From a checkpoint of a small transformer trained on Wikipedia.
Size: 14 layers, 9 heads of 64, 65.3M parameters.
Architecture: biases, untied embeddings.
Training: a variant of Adam for these matrices, 686M tokens, 10460 steps.
MLP neurons of a small language model. Each row is named by its layer, matrix (up: input weights; down: output weights) and neuron, and shows model dimensions 368-463. Each number is 128 + 24 x the weight over its row's rms, rounded and kept within 0 to 255.
After each neuron's rows, "raises" lists the tokens whose logits its output raises most directly, leaving later layers aside.

L8.up1723 [126 115 151 141 141 104 127 123 128  78 133 144 148 128  96 134 161 168  90 144 125 148 117 114 100 117 139 116 125 109 150 104 128 113 106 123 121 123 128 119 155 142 109  81 138 144 131 106  85 146 120 151 122 142 106 121 101 131 135 134 141 105 119  80 138 119 144 132 130 141 133 114 134 108 126 146  90 117 119 143 147  82  78 121 137 110 146 144 170 126 132 151 128 108 120 148]
L8.down1723 [134 119 130 134 108 156  99 135 170 112 127 155 138 125  89 137 126 135 122 135 129 120 164 157  99 163 122 100  77 123 132 144 114 152 183 137 126 142 146 123 118 125 139 126 156 126 126 151 129 151 138 139 129 100 125 190 164 101 110 125 140 114 121 168 129 156 113 120 142 111 129  89  78 129  81 141 125 103 144 137  94 158 167 129 122 101 154 144 119 142 151 123 137  95  92  98]
raises: "ered", "ed", "isted", "ured", "ied"

L8.up1884 [128 114 149 117 115 108 143 156 159 121 103 153 165 110 118  91 141 204  75 130 168 165 131 154 108 114 109 124 193 115 127 148 135 162 134 127 113 152 110 145 112 129 109 140 159 138 174  52  81 148  92 143 133 134 118 121 125  88 167 143 118 105 121 116 123 173 129 110 115 134 119 153  96 152 127 130 157 138 124 148 146 126 136  95 129 137 156 150 159  89  93 180 152 139  65 169]
L8.down1884 [108 157  87 142  99 120 168 153 129 123 137 123 159 110 148 127 131 160 114 130  92 139 114 125  68 151 113 175 113 155 104 155  99 146 124 158 101 104 124  61 165 116 125 126 140 109 114 171 125 156 141 125 148  98 158 111 129 134 129 146  93 139 104  88 148 119 113 100 151 100 134 126 145 149 150 114 177  92 119 176 134 139 140 113 120 127 126 160 124 152 110 140 123 128 141 103]
raises: "\n\n", "\n", "  ", "|", "lan"

L4.up1672 [102  87 104 138 125 159 132 109 156 158 126 141 193 122 125  98 141 148 147 157 162 116 112  98 118 107 107 124 160 159 120 131 139 164 124 128 134 152 137 106 139 115 116 128 138 107 130 123 109 118 136 127 137 151  84 144 121 113 144 124 156  99  78  71 141 119 111 125 117 104 137 136 125 140 170 125 162 138 125  75 168 147 127  88 107 108 155 163 140 116 135 138 185 101  93  85]
L4.down1672 [ 89 140 141 140 132 104 129 159 149  69 124 131 118 138 132 164 114  98 119 126 106 152 146 182 142 158 133 135  93 142 129 125 113 109 161 132 123 137 168 157  89 104 116 133 143 124 138  80 164 132 110 142 121  80 195 142 154 170 149  95 110 169 158 148 107 118 142 119 195 123 134 112 115  92 137 122  86 117 150 141 125  97 120 134 157 114 104  73 123 124 153 135 107 154 135 125]
raises: "ne", "ious", "na", "din", "ci"

L8.up831 [129 166 107 131 130 124 101 129  81 110 144 147 132 106 119 117 118 149 169 102 105 146  86 106 101 127 112 103 114 128 129 101 109 139 170 199 139 114 122 179 145 116 142 149 149 149 137 128 139 108 162 139 132 154  54  94  88 137 138 100 125 140 131 143 141 117 123 154 122 115 117 118 138 102 143 135 179 108 129 127 159 152 107 137 123 137 134 156 130 169 159 150 164 120 173 153]
L8.down831 [ 86 126  66 163 131 155 116 115 180 141 112 131 141 105 137 144 128 134 118  93 111 132 127  97  77 122 116 113  91  93 121 140 151 130 133 106 104  80  90 110 131 163 153 172 141 144 167 116 106 112  95  98 135 139 125 112  79  89 171 132 116 110 146 141 111 145 120 133 117  58 133 114  93 122 126 141 150 141 136 132 127 156 124  78 137 125 146 154 114 121 126 155  76 143 126  90]
raises: "=", "|", " include", "Ex", "En"

L4.up1924 [172  91 149 129 141 156 130 142 133 145 134 137 100 175  91 114 114 170 126 115 100 114 122 171 126 118 172 125  94 141 139  97 100 199 148 123  96 104 103 100 106 129  73 128 141 108 160 110 182 114 136 153 124 167  84 111  97 124 151  91 137 101 125 132 162 102 174 141 106  95  81 108 120 116  78 111 127 140 168 142 111 116 140 163 114 129 167 113 144 144 120 128 167 137 125 121]
L4.down1924 [108 135 139 139 118 112  69  96 160 133 127 100  96 122 137 114 131 124 100 111 144  99 151 125  76 155 114 145 116 109  93 110  59 121  97 124 104 123 135 122 190  82 126 163 119 160 132 147  94  93 159 121 181 116 146 134 133 113  99 134 110 113 106 118 121 151 123 129 103 125 115 122 108 149 127 132 140 118 126  99 125 113 122 140 109 111 152 115 113 118 151 154 129 126 143 158]
raises: "g", "ging", "gi", "ge", "#"

L4.up2256 [144  97 145 146 115 104 136 120 127 128  95 136 162 134 177  89 102 155 155 114 111 102 142 125 105 101 163 132  98 137 141 127 134 132 114 154  79 125 120 134 118 129 137 121 132 131 159 126 138 141 112 153 141 140  95 101 137 129 136  94  98 119 115 109 153 105 156 122 114 128 110  82 118 130  87 153 168  94 134  96 172 108 134 114 114 163  97 121 110 130 109 108 143 102 140 145]
L4.down2256 [ 99 135 136 123 145  99 133  86 144 144 149 124 187 109 145 143 132 138  62 109 125 125 164 103 108 165  96 156  89 112 141 140 131 106 133 113 159 167 148 156 131 140 126  47 112 102 136 127  79 145 109 149 116  98 136 148 112  87  98 114 145 187 106 156 104 170 158 141 136 149 132 151 155 102 131 159 161 126 131 139 115 136 143 102  72 118 109 118 104 112 125 113 155 116  96 129]
raises: "vert", "ps", "pp", "ms", "ft"

L8.up749 [143 110 127 108 143 123 128 124 126 114 147 125 152 123  94 171 107  97 169 113 135 102  84 122  96 129 139 107 129 117 138 137 133 113 117 179 113 121 137 114 131  96 142 101  98 132 115 129 167 179 147 158 165 137 108  96 116 101 127 183  76  94 159  87 102 160  82 108  97 110 149 105 137 107 122 134 103 158 103 127 164 135 106 111 109 121 115 118 129 143 139 112 163 109 124 115]
L8.down749 [103 109 130 144 123 124 121 116 122 136 132 110 159 126 101  86 151 135  82 123  73 128 173 101  82 127  94  98 150  86 120 144 157 154 145 175 103 162 137 143 171 133 159 116 111 153 113 150 142 106 141 146 153 160 153 152 114 115 104 140 156 136 116 156 199 130 150 111 124 130  70 141 103 137  89 120 158 104 147 169 153 160 131 108 105 119 101 127 100  88 158 142 111 141 120 151]
raises: "zing", "zed", "wer", "ze", "bl"

L4.up1953 [156  85 140 151 128 134 116 140 174  83 146 138 113 147 137 121 107 134 125 162 140 129 129 119  88 100 140 116 102 103 143 118 122 123 182 141 147 110  82  97 112 150 105 186 142 168 116 141 172  78 142 110 130  89 108 126 149  87 128  90 130 113 110 107 137 132 118  60  71 107 146  75  95 127 149  90 121 136 136 130 144 119  94 106 155  90  96 150 137 168 121 130 122 133 116 157]
L4.down1953 [136 144  89 102 107 117 134 140 142 118 132 124 132 144 138 116  90 126 139 159 136 126 145 128 122 121 130 134 139 101 123 120 132 172 141 146  96 121 105 138 140 154 154 154 127 162  94 142 122 140 143 116 137  92 153 135 130 138 142  82 121 152 135  94 110 124 112 146 142 111 140 163 162 137 168 168  63 114 146 130  93 148 153 121 108 138  95  92 139 154 153 148 145 175 143 138]
raises: "é", "un", "s", "ies", "uit"

L8.up2043 [111 121 108 154 141 155 127 155 158  96 137 132 157 106 139 103 183 133 133 131 131 171 151  99 108 152 135 152  93 130 111 120  90 152 132 174  99 126 134  87 147 157 106 118  95 147 131 129 167 123 138  96 170 134 129  72 115  85 133 114 132 138 112 149 133 133  95 119  92 135 163  83  87 124  64 167 156 162 148 117 125 121 131 172 109 101 144 100 156 137 129 164 145 145 155 109]
L8.down2043 [117 118 118 130 140 119  80 158 161 155 116 123 120 112 131 102 125 133 101 115 123 147 123 125 125 143 144  91 104  98 116 112 141 157 140 133 139 103 155 100 107 159 141 131 151 143 118 164 135  96 150 130 114 149 133 111 119 128 116 130 117 149 124  93 138 135 152 140 158  98  82 186 122 138  96 138 192 130 115 168 143 181 119  92 115 175 110 139 130 120  86 180 119 125 114  83]
raises: " were", " themselves", " are", " have", " include"